{
  "num_hidden_layers": 16,
  "hidden_size": 384,
  "num_attention_heads": 6,
  "num_key_value_heads": 6,
  "head_dim": 64,
  "intermediate_size": 1536,
  "vocab_size": 18002,
  "hidden_act": "tanh_gelu",
  "norm": "layernorm",
  "norm_place": "pre",
  "norm_eps": 1e-05,
  "positions": "learned",
  "qk_norm": false,
  "attn_scale": 0.125,
  "bias": "all",
  "tie_word_embeddings": true,
  "parallel_block": false,
  "init": "normal",
  "init_std_qkv": 0.0256,
  "init_std_o": 0.00453,
  "init_std_up": 0.0256,
  "init_std_down": 0.00453,
  "init_out_by_depth": true,
  "optimizer": "adam_atan2",
  "learning_rate": 0.000921,
  "beta1": 0.9,
  "beta2": 0.98,
  "weight_decay": 0.08,
  "lr_head": 0.00609,
  "warmup_steps": 208,
  "schedule": "wsd",
  "decay_fraction": 0.627,
  "decay_shape": "linear",
  "final_lr_fraction": 0.05,
  "batch_tokens": [32768, 65536, 131072],
  "max_seq_len": 1024,
  "doc_mask": true,
  "train_tokens": 614400000,
  "max_steps": 9840,
  "dataset": "wikipedia_en"
}
MLP neurons of a small language model. Each row is named by its layer, matrix (up: input weights) and neuron, and shows model dimensions 0-127. Each number is 128 + 24 x the weight over its row's rms, rounded and kept within 0 to 255. Numbers have three digits each.
A block is one neuron, or neurons of one layer that tend to fire together. Before each block is what it responds to, as a language model described it from the Wikipedia text at the highest values.

Description: Post-nominal modifier onset
L11.up847:133151109136144110114096082145110160165167144076135125115101167121126089124113129165139122136125106130116148119132140125186145184120146124127128159094162143104102119149089158177110131155119121098116160170153104141159101154175105102141147116129082149111146097095112147149152148144114136136132123148123128087099170152136133144164089095134097150136115121134109112126150102146139074141103

Description: Predicate complement start
L11.up271:146118117082128130156120138095135122081162157157184081095141149099123108146116120154149113119119130125144085099092173133135146153137132171115153072114118142158112123140107164156143122135078093105110125122136142138164150109129134115111069162143115142143128100137110140167104138154144160120136126113129142171086146144120115130141131114110159148121059117125121197113110094102128100127082

Description: Start of proper-name titles
L3.up163:102105132104135097134128119147124123169134125145143132126151130141094132176103124115189140122168126126114124115112131107168140103128151166143150144054105155107087105106148135102144170168162113112112119133119111122165126104138123094109143094127148125136134058109103123108105118133124136119111166097104136131109147174083154124128118127112104143172135148098176139140120196157113084132129
L3.up178:104138111090104083110150119130112110131107133135117108113154090148183129130164084126167124132144131121130115132126154160124061139135092152132122107126149111160104150123127154094093116139115173141122165124144126121143093103134141132111127177127131106150103113124128081134144146170105109148131128104115140143079115090100100139125115079129124156121128110099102112144132098115177105131109
L3.up366:134109174108163127132086117128162129116110129130096131095131147124113098143117082142128133131146151126143160108115142146116112132095131143118113100110112088128140117155092070144098107135127123120129193107118119113129110140136144147150104099122133110159169125120117128126145136118126113126103121182145172138147123140103122133144107086130157143112157117079188157146133114123150142145101
L3.up454:103109139108190125088079097124152148127095137160108126094163136132101138138143094144162145120151167110152140097101168140127132117107153153144155135129123176140117112110102137110168133129148133126115141158131118119132108153121163071145107124125166092159129117095114155152123132093135120122143134126128151138157128135107117113126068144123164161095134097110142145154156156144131109137146
L3.up564:141102154116167145140102108082093116135108121118104114121121086127114113142123115145147134096126106084160178161117128127108096127129139131115083100112082125150113113153073134126101128116141140127136161103103136086112125176164150118136116097156142096137158140160118129125117098123159125123145118174117175132138114122128143128129105108167133114117129096130178124171115156125141154142173
L3.up780:069127139154147135101092104113146111091128112156124131108156099141114108141135141164156115132130155107115153079127156108139129132113158114144124143119076138143105108144124088132152132140145117138119141139112100079153132079154104144117132129133151141160133096121111119126162134134123108105121113135137159098106158156100086138129097106105185113142152138145136117120106115122130122149128
L3.up1013:091128134084126088121135110100125116147096108114116128112124082128107136144128081129152138115133122110124142104118185144122130110153141141119148143101089129114113106137136129141101156143155153130110139125124086107164134096110182092096119144156132126132098091123105124081155154169112127141123114114107144146091130130096135155105123122147085115145150082107098107141108134140141097146143
L3.up1205:129175127093132126125142107135126129103120163112111097127144122124188136125144092160153154134160145101143099106131150148118121170118104143115105092131115111147155143133076115145129133146124146114164178132141124078147143108127175082126136147146097066144113138145112160150150131093118105126144124142131094119151114083135144164118125083143156158112122124097129117140147125116158131077108

Description: Mid-word name fragments
L10.up38:182170125120141146116111108093148126139128124153154129130106125109146123152116152167178109134124123124123131116129125106096142176075120148139165113090128121113118136149091102132099160128094126124175171116160143139151120137147103101110121119111096125124081141146131116143195138145132105128118125127082131152120126138113131107112116103121133101141122116116143147135125137138145125090134
L10.up67:114135127114168126113134122150160143170120122104149128104152145084127143115102091132134163150103098117149161142109105119131141093156110140142132152108082149120130128130128129189080122161101149114114108170163121112184117065120152186123141088168129114116151111077121173113161115139112121141118167134134167123136129129146114132131130146141175093097129135113126167157127105130161145139145
L10.up646:136126093132160118127132120137119105141087162115142148135124061090108129153152115168145107106155129105123130161149152140164168089071125103121140164103109160161110122127113116127109115136124150157146110164154158118174119124099157142108136112183114159138153141095133087106106167121134114112125105122156151110132118141121121164095093092134135084127095117143129125147104125116122123107106
L10.up963:114159106114125092136134084122120124154164150144152102071133143115138151109137139103165135121108132086105154128138109135083140142101109090141184111182105115137136128145076141123107144124128134098122176115110131136125118163144162086141136160144130122137100131112121152164085180053120132100161134121080126154145152163143111133147114098174130122125121098117150120092110112098139144092148
L10.up990:127124116102128117157118096137151147110153164123127132133096109126114133168104079104131098129155080120116097134120128095121167082112119103122111146100099139157106157109140136127128135142125146104092131123157158075167130140099199159135144087113104114140147153106116117126134150143127104122111122115128115135127113145107107134129125132117137146116134133110119150136117156127121138101150
L10.up1049:143127127127140068117139103106118176121113106118116084120137140137102120141088140126161139102119135073126133131064163120129142136126096115111172156122156143164113157133137122102138122152109143100107198102108125123131139138146196108138125120147094140160160129143110132140167131102143149146118128141087142153143177127121105169147121075155078096102109109132127159123127184130108098117109
L10.up1438:097148130122145124119125109141138125133108118178112100125116134098117110131118113145125147147144150138090119119125084125110163135119115118138127116162106136141123106125105134104124124137102113108125148132127136086167113184120154116118144114117120161169117131090124156124127134106088098123155148151141127130122131196091133138165113112180137140137093109150129155103152140114217131119131
L10.up1523:104149127115106097131165112091168119129103146151127139112107096105133129134095148156121152110118147103145144132133143104157127155130107156148093175147118122139132137118149146130087114131124154138129121103172129057135158114130149084125118104148096140117163107084096186121142129134102136111100144111105123118133119137147154124161132129153141083119098159094141123133128102139172132106145

Description: Relative clause openers
L10.up235:081100150158125113157146160128110136081145131096129114140118161130171180117117139110148130115152130122082099120122106157105129168141149127144058111130143157121114128153117137119061110123113118128146185137133087153139080086129141109100151156170135140152136113117110157094152133097122125122125127118106141137144145093131079079149128086120120151142067145117150120121109077127158157106078
L10.up362:134118173140135136137115104142137130123123130098106130117144152131138061078136166172113109140097093137146152164143132110158145117104125166085113116135124141089137131199085120094112163116098109114159169174155110090140133179155082122134153107121077131136097106116110116123116110150123158133116114130118136159112156142141107163133110067146145115134125139151136178140151122130148094128134
L10.up471:141132152117100103150151146119097163152153124138094130119182157120114152093124134103138146110132142096156140113127111097124122145100126129104084171135108109116134104151114138116097138099117170115144145148156075160163101075155122051163138159121109144089164104143104104103145124149079116151165142120088136153089122134127095120158102128172144145146100178113138093114103114119144142119144
L10.up745:096145123128121163148120135138131165120156131114112117141096120119145159132146163138151115138129113128139109137106151145134143132130156093143094092128130147143107119128113097108130099125119149110124152116103120103112097086106105130126117091149111112164123098142096134121099162123149155115081128165098129077143117129104124121125140095137116114157108130163157121128099108128140104167127
L10.up813:127192136123129136076132167139086158135135138105136113082168117111162146145069142152091081115118129145109085120095147135154152122133088145139096137140164162065139143142141169127131083147131125141142166135138132115097113159113084105119192127126148123132100109149106158131175157151102123116113108134118136087112093162104114138148122152141089139107133098134155158116124125130122145113066
L10.up816:135135153166136131077104089111105134118161127074135129147119156139124142106116118131125108119119155159122109126144146122126113137100143096147094122103155114105125131131075120111088099158099133115141142136124118110160098150131072105143181114112132127132127094135120106126107121166116138148154134152144130125077140112092136138125122118126076148110145132154096131131115142138130116094149
L10.up1176:125144142110140108119102154139090143146114137112178108151132145143104123139117175146147112136128128115091092124100119142116125089113129129137110132143124135125132117162116123183123159129106107115137131146126122181127133151161076116140133128170136169110119078071119153124144141124122097108119100164112126154109157118126119126112085121170130117122115170086139148138085156156105124128151
L10.up1299:138159145154110131137157121160089165124119143090135123139120142134155180129098178129140123147125135125151078140114182124114095156090121113117139111128148159125113137168147178147124130130115114114128160148133111147132114113163081082150132094150100121138104072090105165137155146126122106125140113134097135107121156126159094134126109106106079123125112101085146104115127115146164136126118

Description: Adjectives after indefinite articles
L10.up39:122107164107167115152154135152118149142132156153118112121172164107085109139158142139114137104119128097152144122072136129167103126080146135091133144167134105157136112132078153131164159187105133120138121106120149108127139094117139161115065130117080112118158145123133126129129143139086173122122110154089130154094097168171114148155157076147168137141129086122141174117115144134120123136117
L10.up110:120158128124156121131156117107133119126135103159131160116134182125168106154137159136134137122085124108120125104091113109132095117093138131115140105137115097183127099132082156154121103151115136142149121127108142145134122179187155147178084158180108155153149115095098138124107134154109143107162176132109148137155149132107140095146136107176148123121123082110178137119137102099080177120134
L10.up150:140135090125096082113166145135167114117163123173124115123138173136125093128068127120146123120077122137116137107117114111148125116171121146119120106104148116104104143157132133157145125122099114148134130179105100143110100142160124109131123144167121120112147076155088090123074146122096121144125156111116113114136136120126106141109149073141133104064161080121161156144127098138089142144101
L10.up482:115131134115137081106135114139172189118138127154094121118136177138085086124092180087135134121083161109081144129108091175126119131105127084141158080146124127131080129154078111100114129161142071115131124147122136116097173166155118068148097142146118109149166087101101140135122162126080150129149102099095109130120152118161143137165130111147128158100145108128179142105138140112112115146095
L10.up486:136132130148158126129133135145143142092129128111145090113117112085134170103176141103119151151128069129160101114089112132139122135099160142145158135151130138154131115161140103151160140107126139119126147160098107132127137093095113124111056194125103108116117123090115150144114143116124158112105112131138176160107172138106105107165138128102122130143113134114171126089101092127117130143114
L10.up525:145178137138151109125153097115135088156115168151129101099109102138150091089107181143121118131145132070159120093107145157104115137166076124134122091104106107167154118125082182137108087146149148187126146101159133112154153098155139147127132146159124135116125121133096129131116142144148114127147137128150128160122124148145104105165122112109156117166090134129126136158110091125122137109144
L10.up622:124142154125186140123159151113168196134188126113128080118091149116157109130170155108161122136129081127102129112120116135119139129122122116123150099130121119124169132170063176149097167152141118138175125149113076150140103123151171184150064155151118108129112120127116148121101149067111122121117101129122116112134117138172155125145140128150092137151112104106155145139100114124099125138121
L10.up1510:097167138173139115148101155155180169140124119133115078121124159085112115148100172139107122126131163127115145111144110151146129131115122147109094104137153152157157126127091136137131159113155089134135168155119121107126136137134136147112070122178095100138074098107118147120108113132136146133098144106117117146107109129153133117179139103164155128145107113183144135097095094109169135168111

Description: Mid-word name fragments
L10.up22:111160106143134097136123101126105145160067131120158130073189137163184135127143163093108109122101111090114129091102150143141112121133151096090113105107082169162128131170107139177120114157081122163115141141122109131112113097121161162135115132142109142165084126112125137154099161189098189138106166103123105071133115130139129168150131130081101106104119135132113132115110163117092106115153
L10.up316:129132133136144137110154129118119115139159129114147087133152145135135135139117132082168119132131122134103095082128101107144099167113124170106142128162114140184112165144150131155151121147121129162076175131073104137131149143148121140151097124156136108128069140110110113115110155114135135161116117120111138146144119172115104148124112105154124133123101122143146153160125099108132106165096
L10.up473:086089121131138140121149107110133099143149151148138109141122119159147119087122114149182141133158168090095126088120122109155114135081114125130162106125141127174085124150138114150097124112126136130125158107152131105127133131191131152138152109114139090192090140107131098102164132104118144126140165122081108135138106130143120121161172075123122147156137120149105143114134132121130121123113
L10.up848:148134113123142102097167106131131162184189091071134102138116156131107075110128123132123149122092126131045143109107139166162147124115120147109115148082106114171137147111139097143159143162135110160105175147119152120170135122134173133133137115128137076138098117116110155134127161136098116143147116148100083115114119116146112160146098143096065098107156075135123134188161134136075116099153
L10.up1003:089073135130148124102175132123096150169134095125146137120112150135108139093132081127122127118134165112146124116092140131144097143083124123118148156102139179126112136154151123133110145087120146135101142119135141124140148131142167126146133104119079127156113132128117173146135130157084139104091135131105142099119138132146103148121140091104133142119116157162125190129143125164153110114148
L10.up1317:088143141125163140093129132138131103148118125117130131111138133138160126098094130128113116162148154097118117093128124149106106141127111135117131100124117122167099107131130117144106087134132137145139152148172074104134127106131152130108144107112132122163074136094126121123154164131091148099109101104127145087180107100123096159123129110180094083134125121177124141113168166090158148122145
L10.up1477:066102152149137132139143138098083115150162152143125091161133094120149141105103131111168111120136115105078126131117127170155132165118145093080128127110127167123150114145143161135149139139080098116134157123147157112149118086127082179108111139137087077148071132101124113195147160103133137121115174160079150097146129143162125189145148112114131110134104157127145124096127132142148159156109
L10.up1524:090106119127120142148116118147144091141155159091133106098142136173155138142117140108166159158150139127132170140143081082166122139128123114101148118078139138116119112126147145146128134155162114136126187152110131136115071144126143106139134102168106128127119134120119108129122141064136120119139199112100168137151149134130109201135115111135137133145096120093147157138171082112143174125122

Description: Inside creative work titles
L11.up208:088138108142117121085150121148135144167112131131112134095155122128132146161092096137176138123109102140101134125129164132138160092152100140134119122144120146107103131114123127138064112145150154150118136150135117136132079098108154174135091120138107108103121058080088134119134140111086115148139110108130161122118136143121139165107127114142163133115103097147143176134124099145149140115154

Description: Name-opening word fragments
L3.up176:201129160152144110120137155107129121178128122095119122120128143160097148158098140140099097132165158126086139137105102140147136146091141131131115146063145107136103125162114119125084130121105103153150117122115111126114151128162124147097113093134153133081134126118125096141098118137109137116115150180121146115140119132119137135131129125138149140116134129126139113109105137122102106147097
L3.up307:181107148163128137089140125082093135160150150119128103124108114128153144130096133127169103124126136095128148098130145100129121172125146143138099148158125116151117123115097133174131131121116124125144166119135171099114156098164181131161091152103103127163129137137122139163160127125165105113099129168096157135141105084145115112134113114103115135142108116150131143114105150095112142151124
L3.up432:133145130143168139099112168147154134135150150124148070168128085118107094119150151114148092115134100110068099131132123132072113147106166078080153086155141139123113119146104099137113110143123147137117176117160100124140171087113139096148133110140112054150119113126109097126153126068094155131130147118108170105162149138155105132158122105107144125147126099105156139107095152145148097126145
L3.up820:152113121145195125097144137127135140156155123108108040137138132109115102153117130152168113107155131123066113124141151108139101150082152142103120156117161123155118126181091093144138146098139157120160127139140147100124167118137155141110134084153120130142139127130128087165105175109109104121106119120103162118145131133136113132143158079102126115121107179112118136081116139131122133126139
L3.up835:174089127154171111072160156148148106126114160080139088132122135132120118156136122122155100151115126121089087153128135092109091127093125129126129147084134139128125122144132101141094115117141149112134153127129117104092152143138165132132117084127196095150167123152130106145102135092117111109093111118128186167136120115116152140172100112123115129078129132131128119117137131132113108137181
L3.up1184:184116150099154114127128082107173133178139121131093073138125154136109099144113095140114049142139097134107171177124176123140130127126106151074116122125099116131140127177121156139108153118143133157104132139117142150122176165143169146134124178171115094118116130154125120143117144159115127128115131162097153098111116140156120169104083121147102102153136099106111132177086187147153119103153
L3.up1311:129116142109129171075165115125167182150130160095124109101140070131104105103131119138149112133144116128058111110136119144146107156114155155104132129113117114150105134129135130120133137106142123153104123112128104099163142128121184130184120100100157083136123132136120099161125126127097097129143115152099122095092144118141139161135095110106094148159149089130113167098094138146138110081146
L3.up1426:191097137132124125096144095072121117167130183120127111117129171140149126174136143120165109123142147120135092136131138139127125123110115135140114139127133149143135145108144136153129126098128151138126180116156173126165171068128114123122124138089138125132114136114134105144082127156145128117106143114098145144114099120162160116145101114126145136131120120129117135090094138113105129126120

Description: Mid-word vowel pieces
L11.up8:140129139133121136141144118124147120150186171131083116143107113134154138106153127117175138141122130109105122140123094092172145139106144114082107128139129181161098103129120114138124149108117110131098172144133117139161168104110098136113113143131099134129090124109138150183144142088109174136170122125075110117106139126121151163148068115152146116124126051108112131110138131126100128176127

Description: Joining punctuation in data
L11.up810:149152122132154118135100125111084146162157113150176124124155100137130106127117128122132139149166156096156129100111131151112143102112165132121126142118110132130161100174108148123158117119136134203101150123119129179164167127127154094136131092126120092133165102132089166133102170088133100135154127123102114167129102157112127113110111149170165075144100111086135131115127125131112111127148

Description: Degree and quantity modifiers
L3.up285:140183124171129133152137091135121120116045115130148147127122126127129102091137118108150158127128127138096129097132188145137135144180083133112191156109113126141193115119137097123163123154163137176148146132140074127143129164164131091172112116155096080110143115151127156111157102110125146119143129141096108121141169094105129161116143117113062152132160123103127128155143163113148106083180
L3.up486:208141157144140128107121148113164119191100120153117112108141143140132104148136151116114099133143132141084171144155152163152141126110114124115091080085074113116137139158108141124100134165141122140132119121090142104114128172151163129143161129145108114135142123150126103107185108128108092142076147175130091148159119171149128191134117122120151102100144125143156107112134157137143132112125
L3.up636:137130085119133095088112134126132160156138128146079140134123160136127156117120143134121138127133136114133138108143157153121098151121118134120151122119119165122119130178140131100089140170106150142143148095132064118122117135122134110158131171156126123152127086119102122102140135119137185147135157105135136060125159140153089117165132087134081106119088122080169149125125144139191114084140
L3.up897:128168149165153119152112101111144121152136131152145127120122138128143136135152099119143112145147152126078115108121129138166155105093153117107149129130099145166114117167119141095113155143131089143141120129163131132150110106124109150122140124141104117130142113153108122144142141126096143109124144156118110094130125171154151127153170112099106181120130126103168143106102123133151094128160
L3.up1203:152123130119156139078082080117126100156097142192101105147125134143118126130093104095127107126157121131076133073136107163138126151141140092076138128142119138108063122145121174071105163148137094123145100131132129132120152138117109124135190116115086126150124121126114135129103134123141132111107174190124124086179152175121116145142121137125164154152113129102171208128093115130142113143098
L3.up1335:124150111092153092120094115109162134167115101123109114137140192118169125104151119140133137115102129122073177102159152140131123118146146148105145138141099120120146103140145109181129125173106097121167112124130072108116124160126105122170148157160137159123089123096117108087102187130157157139097123133141128132131166158138131163144122135173134111117123096087125163111131107082126119101104
L3.up1401:092123135079143131097110084141161114089110145154133112097132151152153102133070115121150130120101127149124181163131111130131119127144118098110132073110106083110141113125110143164124177152123109169120126108136091165133121139168148145153153141152126133143116108100111117104143119128138155145111156096132091098164152128093159142142155111097104175133151126097094139111139155140107146124121
L3.up1535:130133131121135104137135096115134139196121120136115115150141135121141113187139110126148122123091159109096180113092100099128124133120142121154169138077139127130108122160121138153121116184118100158121146113129116137099161132146153105154139152141137139123090105118119119097142151145137168123104116130115147173115145163140127159161097123172105094100125088143132126144144151122121112143163

Description: Geographic coordinate components
L3.up283:125149133133135128114112097116094146144101122127140119094101132154137075127108114097172155135129161132137117063134113120126127136101099097124172135118134131110123130110125084095130135151121090148194097134137133175135089146131122119112131087103154142159156113102111113153096150138132181106125138137128147112120121167134165107126099145107125155160099175099118161135065146155127118099129
L3.up288:072142135114161123136099145112090121113097126126137107098144136113127142144149062152131106147122148140130105107118102128132123115103129114114146129107132112118090123138132152143090118154125068136148102153173141160107090152103101108117170063099150134154126118120119101137137122127105153117111174110093105130099132165134132133127112126148146124154099127132132138128113130167147149141159
L3.up438:145136106127133112142093129126120141116142115115152121120132149138154111073141072170108104149098148121119106141149094130116106136104118074119110148148141129101131127100133122121109122160137121143145172142131079148091107139131134136109136129144162132136122103133118087160130152115094127115134112099125143138158134189139142135118104128109101106119144148132105132143087134177146136104159
L3.up470:101114110145106137134121132081123144101111141131158132132127085111155149090143127132162124139142160118147117132113164119100139123113183041131129143139107179155141138137151091125077090109130134132131118173148142151169118149118127139138127144131127139159094133109110126149150157108109103132138152106113127128146128196137140147121109105137191107105112141110109123133099120151147129114143
L3.up611:152139134147126111114076076095082091117084179129176121078121093121151081132125130133144101119106159150173093154149139105103128147128118080113127086141123141099137114108141083167118076165147117154137162131126104122106096109125128130141117145121135139166129102124139112120114176142116141123095125132116133164111117161138164164097095138134123128088105135116117140144084133132151150068143
L3.up689:087139117095167076097102088133057142137099139141130109081106122134146092118125089107152122109120138128154152121116134074121132134117113125070185137123104117120145143147131110132138123152147116141134130139117130134129069161108121146193147110135145164175120140132118122127112174128140164127090112179076129108139139124122144140150057127130108153137121121122123194159114112161116149077128
L3.up706:130156145131143140129134109144098107097107162116128110119100123155156127163124164106113128130113085075126138088128134128139146175122130094141110117096163164107144130148133078163132103114145125129136125164200115146133139153172111138144127178160115137141148111141112164163144175129116158106082137154115118128130117139154130128115110116106104145146115156167107136138127138129150102119191
L3.up781:195119114054137087126100129099104170141152125150096128113094131165139066092123106122151115127119147128153115164133111129119132143095121079117115136120123169085090117142141093055145139133129119142147129123131119160115074137135147163115117162175150136119154125146124127169097164114158113127116132106118140110168118164142121134109132116081128134111137166103098191133090147171146148101139

Description: Clause-opening connectives
L3.up162:115118154145135131089138117113134132082158151137162124123150138135136098154094163122126139112155086136143123106129114103133143127135108152129127130139118132080133138139096118140143144112110146082125141106116138136183129169133125088103143159161110149133150096138112104096125108083119136134144165097134166139107174148114114128138109126112142167108130104070142167105165153159108129176112
L3.up385:158145162129171106106130148101100121119082058106098140145124167142164100135115171119119151133108129116118137138117173114140136130087109125098108168145095126101123131199078130080137156167115119156177151113124089166151127153151142101105125138169116125126163089152113125130155107106136143127135138123146186106155160126131124156115117117105099128106134082096100144130169152097143107109142
L3.up514:102115137113131145089121048138098131098063137153109148106133151137103086097092109141122141146125085122098109124143146140126087135153117120135148097161183143096093110173129103101134192093106125128125109114156133148168118125127124126138168151150128134152170105134112114111141119110141161130154137120117121079134136143089156165156104128126100168157121101057129174105119137154140104109173
L3.up773:096139155114176130102066070100128109094125129140126112140122150154133103157113167125149117143118119123094157134122142105127127118097128061117143152121106183102093104149165157133155140119138117115138131144157106121151182119135112135183158154149114152152105098135125102129137147109120132113127118149132138099113136140120123146130103131093121153126137106096107169162116130126106103168150
L3.up817:128134197139177124113138162161119128098113109073097110132142163157120139104126142139088099110115085112126119136101135115107145130138121139118158135136125161102114136161097140147147103122117126135159125128147079117132158099126111067130136088121131127107128103138093179145159148100092134115112137141127187105143149097122106114124080117121103140116145124099185140168147162147142077136139
L3.up871:142151161114141129160133132115126104088118116085108124114133167150153120114118139122154114133109099120133152121130200128152145135134088125114091139117115153096119130141137136131147137140118123126158129112124087121196144156157132114106128107140102134120156116141110148122147110099117119120136132111144136125129135114097127119137120105074089109128122126088153149181144111102109113156104
L3.up1134:145172203153131123114133169128147150104137121107154136119152146118136080121135123133113101130159135137133102158134131158110132155130118146126130085123127162098116128147080113115107118122127124143116196107109085125141143122121112119116106126126136110152158082092100101134146180118119171124108137150118153124135133133121109107125091114115134148108122120071123117091140176124133087145131
L3.up1289:135156205153131096133128125122135124082118139082161089132152160125124093126093161138119105116151111144106153139122120121113139128134118141126124113127140122111156115158073168136136145134127113113146119131150084149161156179129107109103154129116107130116143116128113115096137133127105133119125163089140155121123120154112127105147107108143098133099104138118113126166174170116165126152152